python train.py --n_head=6 --n_kv_head=1 --norm="rmsnorm" --norm_place="pre" --rope_fraction=1.0 --attn_scale=0.0884 --init_std_qkv=0.0156 --init_std_down=0.0 --lr_mult_down=0.7 --schedule="wsd" --decay_fraction=0.692 --batch_tokens=131072 --seq_len=1024 --steps=8133 --dataset="wikipedia_en"
MLP neurons of a small language model. Each row is named by its layer, matrix (gate and up: input weights) and neuron, and shows model dimensions 0-191. Each number is 128 + 24 x the weight over its row's rms, rounded and kept within 0 to 255. Numbers have three digits each. A neuron's up and down rows have the sign that makes its largest values positive.
A block is one neuron, or neurons of one layer that tend to fire together. After each block is what it responds to, as a language model described it from the Wikipedia text at the highest values.

L4.gate235:113104139096141119135114112128106076122135079165142128136106138129150120125174110142113103098136116117144118131081115101119115161146136131114120095103116092133089130120131113138163151128126152103139137121134145129109100129126102114148093125117140132147118106120069149138138162130106137136125130071173137132109147157156126125090063160155115139118139145091098118135124102126162114111149170147130135110144134130111109121223189133100116171122140145151131103129143100148132125132142118116139107122129149117101126140148134191105128108090143132085100132119105164161147142093121123148
L4.up235:158123146112114124126088103152113126102095142124124119148123087175102120125127147150103140123140131121150097118096158086110128148148121152164119146121156107191145152114125120112110107143102131120130130088133172105138112110106118113112096154161170156147142096156110148158116102133135153141086151098145114132150157170158122136092119139197099115128162131123114153144152102093118159091112151103124136123118133129110127148196186112097127130094166116156091110113179105149131107144151114110139123129117125112140131116132146163112125169086180133072109136136124130142142132132124112135
Japanese name pieces. Word pieces inside romanized Japanese given names, family names and place names, e.g. Takaf-umi, Shir-ō, Kotohir-a, plus the words Japan, Japanese, Korea.

L3.gate508:123155113153118109183138109130099150063099109135108095140126101140120117169149071100083157113151118159137147142154147067124113138150074097113117153107066150150106127115129152129152116097107139132130130163164172167136130114196135147096192167144127114166167128114150116132112099100099146100150178132136148154104107133133108146187127133110165167127151139118124139155129120117146141145122097104130113161139102141131105154132144137104134121153117162170124128116116154125129124166101130092119140184099113105135110105130125137125161135116151115078131114154138193113101125116103094112
L3.up508:137096143147101150118144148133118128144170105149137139108145182098088140143135122127145142110117154129141080111094141125143142146123105100092103117101097136117147112123078096097138133121100100102091135112090100144127149145139112128170137138116117144114166161159124152126147120074154127130107110142119153104132119149115148157118124123099153138123128119119114121109141125130127088140130115149096157084149081139169129080122142103137186111131184148086130100140128102122139116119106120122143117199182137160135088135143160152103123125134162106124085163175151144145131155087134105101
L3.gate719:123124107116153105135151158151114131103131124158128106170131127141147120128119105108107161148139129136146094063159129152131144184117129141176061104108148129094149158129094117106163138131140139112146137128112134111150127182119109125089181121099098112146095121123118137159175130101095170101147106123142083112124139152087128115129150132155124147217118120142145140159157123189130110112137135134106096163172107126119111115109134109142130090108135132136146107094118121136123093179155198161150173089095132122137129124139101102097116102106110120150139167125150111168155109107151135115
L3.up719:133109126080145162120130131168110128137158104121113140124133149161116120194139146163130084170129119120082140143112108061124140166132110177158114152113138100147183156120150119116138116097117109124146165123126149106106130098129180136153109095116129131112108133134087118122143124074127113133147144124115167134116123153152137168097144090137114127092133152163141131123099145136110111119090134124119107127149130116112099117100125161114112127120117098107145155148133106120119141111160134092105089145116101125136124119141128122131188096117103132138138147150118103137135126157109127111
L3.gate779:142092091105146131177102127090111118099080143153074107138094127127134108154131137120118176094162130119142142113112097112157173157070146132111132135173146059098122157135144090124112141156137154113100128111119138090097129139125110132171133115143116118121093161142081149082112128117095131153081114121096109139151131154113128131146109164178125165119129143116118138120082137132165121138134150118116113126160093178139118144117127106106131111139096136189152172094185110118108091114126093114160127116122125105136176156137083122134129112102156142129110104107115084175103144165087167169
L3.up779:176130106121098114135108117132126109105116136113142137122139152137101118152145138116124101113122115128151156130110119154097082151112146130126151109110163106163109149115134101149158118103133102150120129108163112093131139131101106103153186091122119118081195153081109091177135096137130119102120131142128191105155145118082148124107109139136095106113133123155168130103127107125093113139109128165146150152105097097193087101096137126119123139106134128118173072144138098134128151117132109114154103107114057152125117104111112108124149104111120121128095121159107110066124088135118089074
L3.gate871:115152151125128129086121142122135125120138155084131086116128157120135145146111123143102108104135115155127135188087165151101127109153120154111129118089154135128128151174086167130162123150117126111130140137075156116124085134158191102146123114170132142107122159094136126080101156103161167101105094098138145142135120135158163159112160097126122119141107177150103132111158165167122154128134119096141125143116132095148105145124121171105139104141139120093094126099110112107151117105102105151102124125097135128140120115134139106133151110171110150150146137142093120196141145111152096131
L3.up871:131154103113142114159090117136114110148123141153160149133110085119110173124133152114168131092132139133152134096131146113161146106127120142107115123142125138152127205147090124154124129120167138091108157137160120143092140166097147164149105154059140113100121180129103150121141148096121174082106129153139102114097108101136139121130128143115163130105129134114166136094110123114092122117137148104155157146088146126119120112104138154140138183137137143121145140124137090175129068100134171142130138139151115158120113135108139090138149124108066094144127116166138160097127106129156165105
L3.gate1198:092133114139149136129108104173114159132120084127069157126064125173080144154159098166163121106149115140119165151146105156176159114165140118140119150101145171101109121143128123123136172124096140125129132155132111106117155139158074107104153119141164118132123115120162120116135101142127100147143137152149153122139106134095133149159143123119118138133104103150123105130140174121101139134148126076117114107136111167127104116149124148130111160139115101153128116100082132135100093103165120152139137124164111093134051069131117150147149099112120125133117132119138140148127151103113126155
L3.up1198:149082113115129101126111118145123090162131107109112110106095100138128094141151092127138110105169142178106153127151132116107131102095133104169130093127080098143130135128101104174115119163160117081128165128126074096131111088152110151138145139137139088104142151126134144120097130145161126141132170137112156133133114144107150124129099097113191119175183144150103124135173147149105115139125112099099170160124083150170097126144134090128112099105141078124115131151144135095120096130131114151135138108164135123117125152076129133133198136090130088132117133154085160127132112124141147128
L3.gate1401:127081145130100171100169155121131157087120118090145120143141134117129118121122160139117120106134111140130093137149133099127105182129134151141142149153137119111127136122117090127150126138131145146124117068120142148193127132101133138113151139115124154120144142144171140102148131145131144131112119112130113137107114099118079116073149104149121133159120107155141123093112096138190120192111115116161157115142096116102102125137060141106120136096129157192108112127120092107115124158160073139142107155129136117116142093179111156132116119088143166115098116151121124091112110158128139104
L3.up1401:147127130131118111176094103114104126135102156110130107107140100150133138136092115149158173105111145130128157076121114125140155152086101128130094135115126112142127107122174156157136139098123117132122163183144179126114155131147110120136097131084154140119112135172108138113108097113118106097167094115157140156160153068096120154147142121117116137108139139121121124080118161120108130152144122139163121127140147118118138091059101137118147110129165148090102123157107090145126113100103119107087130129132113161111093151084156153157077129105128108131148142142144122147118138112123122110
L3.gate1894:141105115139099123147121130098124173122149145130140147113102119137155141115105126166140118141136114117126108118141071103132125120149107130107122142135092161079165136116130116149129091122126155137160111126129091128120156116096085139144146138126108129140126163130155102111152132093108141141144161146129113102109146149115137129137100098120128128139090159106116127095135109137117145117156133179111096109128091130135119103118193110093115091158075108132137154128108135152118108130177170092105153108151099131122101072128079121116118104108106128142091108127140099112134144133073143120
L3.up1894:139146121112107159121143148133125115144177072117165150127148102111104186106147111171122135171111132113123119101128163124166133139126123146100136091156071142120085124154125145117141105129121119149159128135115122110103164094119109087144099100122121095124112192105122134108080091139153071154147149126085083136128173171120150146124107106139147135109158149109147124152177125106136150156132120110110104095137113161136137105137091168116111138180131137075146168110153114129129113141149115101110127133176080126116156088139127147157120105168133118107131145103149099171114103105160104156
L3.gate1976:164104121094115128126141086116136084108087151136149126108128123108164151165099172123119124120110131155122072116109125085150093117096075145141113109156110140087127169102134077124144124073072122105104129136175111136138134133135113123159146140109122086132139154142098169127094111086101132114071132150183134140099119108117166077149150171124111087154140154072110114082123082123141127125134125116155133170103085141143087121101139097105122143091112122088127160094119133162128127162166132110111135126130123109111130113112092127151142107165101150099119178116108148170126113105161141116
L3.up1976:124133128118133102115114131168112148157139127139142188119158141149119110095134095139109162160114129123130127094122157148122086161107153173109152121100095112165155127091082168115101126157111104084107144140130122140131134150125113127094108137171101092122137118129125115096139132091137097110136138075130143146128104088136110117107178120109107126113141111156158143140123132127134154135124099123127115144097153173114099100121132161123159105149092104111125100142163101119115124155133148126136119094129150121154117144159119136086109147094143104093119152137170095101138100167135122133
Apostrophe as minute mark. Apostrophes, mostly the minute mark after goal times in football scorer lists (McKee 48', Gato 34'), also possessives like boys' and Andrew's.

L4.gate312:130129095082140142089155170119165107100129085110142107167145136134155160157141159139155159154114121091112148143118086105142118102189140127113140113142124151145116154120120172144164140140088123122090143134157066114081151139126129118112124139111119103114101167117155165132101134114133102141098174142122133088106147082082149148112139113167105112126124139096129125148118141110120164113115077147119140162114120153133129143094163105121117137132145117132112168108154106120110065166134123118159088137136089121146117094141099180093117159125091129130106129113123123146113094151150129170
L4.up312:132134149143098089129133130093136094115136109128120153115156129119125135166091133128078139101170080113103117146130160155135111101100121065118157124099124106130152136095171156136149110100178158129150083151153100068135105103138129171120159097173144108163097127137164119119116128150159129100118100100113145107111116148153140118138136149139155136116143157087149118163173108124106129146108104115126102138100145099122078083146088140156106147148130114110115126090073119151149160150106119141118152126161127160110134118117138145080141145114105121103116078141108128150134118134138124163
Goal-minute apostrophe. Fires on the apostrophe marking the minute after a scorer's number in football match reports, e.g. McDaid 23', Litmanen 79'; weakly on scattered time and measurement words.

L5.gate295:111110123117109122149136135093137110121124146124112118101115123137140091121143084123107124132143134135117125119091159100142118115093155090135136147107127105164137085138166123130149096144150158048128119142126133145141120120138130101128128125147133125089125083174130103126128149135117112134130104110098134108113134127111102091101130142151136139115131158125076153164156152113122098122119128178119092123142143126148132142175164138131138091103117094163153138112131100107145188182126095137144106132134136099154109145156110168124187127132181109103114174092126135164131135131117164109
L5.up295:161080159114109130149154150144142104137096158162111133146129101129106107095126122106096133112131111124123123139164129128123130110074189129147137157121106139124147107142142118153124134126150098091138153096131170101124181122137087104130140133116140184124137072165073164145142152143131104104123118136124152122132146145144121074089143136127146141093136120098128135101122180109104105061129123132129094129133124174121135185192111160124116144124110105182091106124161163124105152165152118157163143125132145096120120125148137141125184122119156126146126160066101165101130127081114108120
L5.gate299:075123135080094103093162157124095136132141112154074101124124131168176120087132149111140102089155119124163114139116151143119107110083122111135120160136171104113141113111143125135111097088099116182128122109095079128151163114138164143131100121113180125150118188142118135097116135111152102161145144141142128141155140112139159133093113086136117154101148136145131092085109151101126138099104136140177146108137118138128113159129127147115119173084130116146125095120117076119141099142101092105140104119150102075116112150139127126144120092154120116151087115123136161118171129080104144159
L5.up299:146155186124117111154127144127096134154163147111112127176146162204156111153109117127119116128149126159149109137108151135091103135132123113123153152120089123128116119070122141151112112159109152160130089097147098117149132138121138144095140133139181130125123146156112146139137137114143133172128088132115110155143134136164121093110135131124102153140147105075092151128139140104111146094113128097123149163149108170125132098169127156133125165104166163161091134135108101114152128120131106079152138130085134124082110148140129130096103127163104131068114121119092163110128136104164146123
L5.gate950:144113147164136097136119142099100114161140143128111124140129135164112113151174126121151155130149110120144121105106131142099134125101142116146104105137061113139145152118150111106182104140142172109122164130112189138121145125155101143095152116129098149141104139172122094098106097133135087108129109099173177191094145146102121138076150125150073144121139133147111111099115162138126120088171072127175145095150137127136120116139126151097091134053127151152077113147119084112157108136093057103112094127166108073155132186117104151142153136082139115096116154105126160118120131129105127079
L5.up950:127102190135083099123094137129125094128067106139105175162111130148079140126128109128098142160145127141085093136120119147135106091100084116132147121110114121128134121145160075125156103172134143153071133156105133124109094143175084118096135129140116150109146161126151119133174185114116106117065186097146141113131168088108118124099124136113089136120121131103106158141097156150132087110139126147118154136150156126116116138155140123119127124103165103090142114152142122152146163133141133123111130159092091096129128143145096138141091171097108104072077137164132116123101114115122114098
L5.gate1050:140123128123141130126129116139141152175103130152113100118134129104144102132132089137132147144108132166155134121135111109117117132123123113130155106118136119131118078111122080116135097160165142132112115124109146136128121112149103102169112158151174127105143103143171142136128180145118091108114126112156142132125145137060115155135115108151138125095095120158105114156150118113077081151101130055148106091104151155102108136150118147133159147138125131155155113153111088141106137163070144113143110121139179164134142142115147135101129161102144129124147150123147156137203080136111123130
L5.up1050:110105110119132109144147097091148152147170147101092143096158150129165093084112081131109135091115131113116105123117136094072133106140154116155086119130118109134129146161139147152108132186105182105152137088095115144145172110133094123151123089154092174129123126107121043142141146112112106122162078107148133180172120152136135114135162123138108141114149117154130139136095143119150112136104093145122155109105149097143125145142173138112125144094111153131129145123110109136104107115138131100126121156107119119142137130131131134186092108121143101129120116123121107151125150136118107164
L5.gate1168:203160139158141069174138131156123090106106157134176151135162112116147116105158094097147158085129141107133167121116149104111116163170101129121177118085107130122128138123144126145138118159139097111126145117154104139101116132138146098115125140142115145147144118107108134151090129108094095152109133068168190124111161131136158161110113116148170142113129095142091086093072115140166094111121128130133127141134138131150134153133091113139108120152098161117131114129109130158108110114157130106123123148161114101094151101181108152093159168108141119114156173094101050148118101107137137107
L5.up1168:169119091127120155119132109122128099148124114116136139134082122130125128109164115141135162139144157132096108137125106087104095132142116122100089114146103120122101143104114100155176141130112163119122138114119174151132136110110097125110115151158163144158140132116112162175124112164132119104089160100125069126113161137146135134097139140136118154104145154123127112149171138121119141117136155136122123082107140140132160107156113104105131166123140201074089122121127094150074155097143119094129088190164128160136103132105119153173077166104114128085116133131115113105127140138084120091
L5.gate1264:090160136129139128100078130143147122160089093160094171128139114171157120111115119139088148113107154101117151141144150153138118134160087090080120102122112106131184130106150192163137138135164101128130141119127149125116112167149099171137119079124144123165124132123136113119166061130073132091161153071097150113167154154123135155109134125146106125101123125122099124091149104180179113120134117124127125173112161111152147149134126077123115169136132112183111146135095112122076102144166110100135130101121122149127144124118098140109116145110134095162154137135124125104148166100076125074
L5.up1264:119079095104137123133114135129109128142058142130100112132117122118107125131125137107089119143078109113120132145146125131130119149147135130138129107110169150095148104140122105113134114127121129162128160166138095122127142160146130086104122164148124103159129097120150167126143157160158148129075107107128123146118195127136107102142134111176133116120084156143150115161144124116111123124080125157132075130077119098154099169171137138079159138121158132086132141153134105114115163119108126110134127083186095134146147112166126132133168125152149107114127153174120190175115146099120108130
L5.gate1807:119141156093157101134147116122146127099117140136120101104138151124037119143113094175146078118126101155089140171110097151116148069132154139122135096146138109096157103106145141119164125140137143125112119140152127128107110142167098139129123198134115177134140140112111161106130090090121124150104137131073100113147149102161130189082110159137105144126161118123155160145141140140128127110099125138124122121086093108131149141142147120110107089152172095102126116107131076157131150102140117092083137092158121143139128133137117119146171105120162121131113122147110135149096122152094100087
L5.up1807:144141081096184077128117156114105145098119156156162103152119151153100121125120139134144158133132101117120119129154120174159136131106120117136132105117143092076113117097138127159149120137112126150125179110162126082100124123169138165126105189149129172096143130105107148102132138111178142128114127045103068120128179087154150136138136154107117101124135129132196123105150115148145113148093108115168143118099066132151135112119079137126089126160157130121117140105118121075128121091105135107098122069121153137113113122105106116149127112141128111170102156143122136116110142139125104077
L5.gate2037:143145160114157152166141122142088101098128127152138111113145159120092121172125125113128136138131151126109096091110108137171117171145122124095123144136113128148097166097127086156080130146143089123098106155090111144139148130150134149092141155165145139108125135153157111115196129111139148138116141122139132124122142090165157151105083159130154161134119128129104131129114192126180112135118126131142107111141120106150163149146101129114081132134172138126080120104148137095139123123146113159138141167131141133139135162160102119102148102161163096141173142144106131129183108140102122141
L5.up2037:094129128100140102158184127095166118138131134106152135099153144157136165141145120098093158138104154120112082103100129100173100162145165114128132132114136122126102113150098123131136158176165093123095114174126137119085139175150119107102083175167146181097112119127154079121143144096160161191151167149155145113171113103136140139149115136125125114160093141157099133127127145067149135150114088128127124079101128122124154119141122164120083113112137132134117104113134114141161116155090136149135128155123116162118153161183113106143136099160148117115101156128113093095159109095142157116
Japanese given-name endings. Final word pieces of split Japanese given names just before the surname, like Takaf-umi Suzuki and Meg-umi Hayashibara; also is/was after a sentence subject.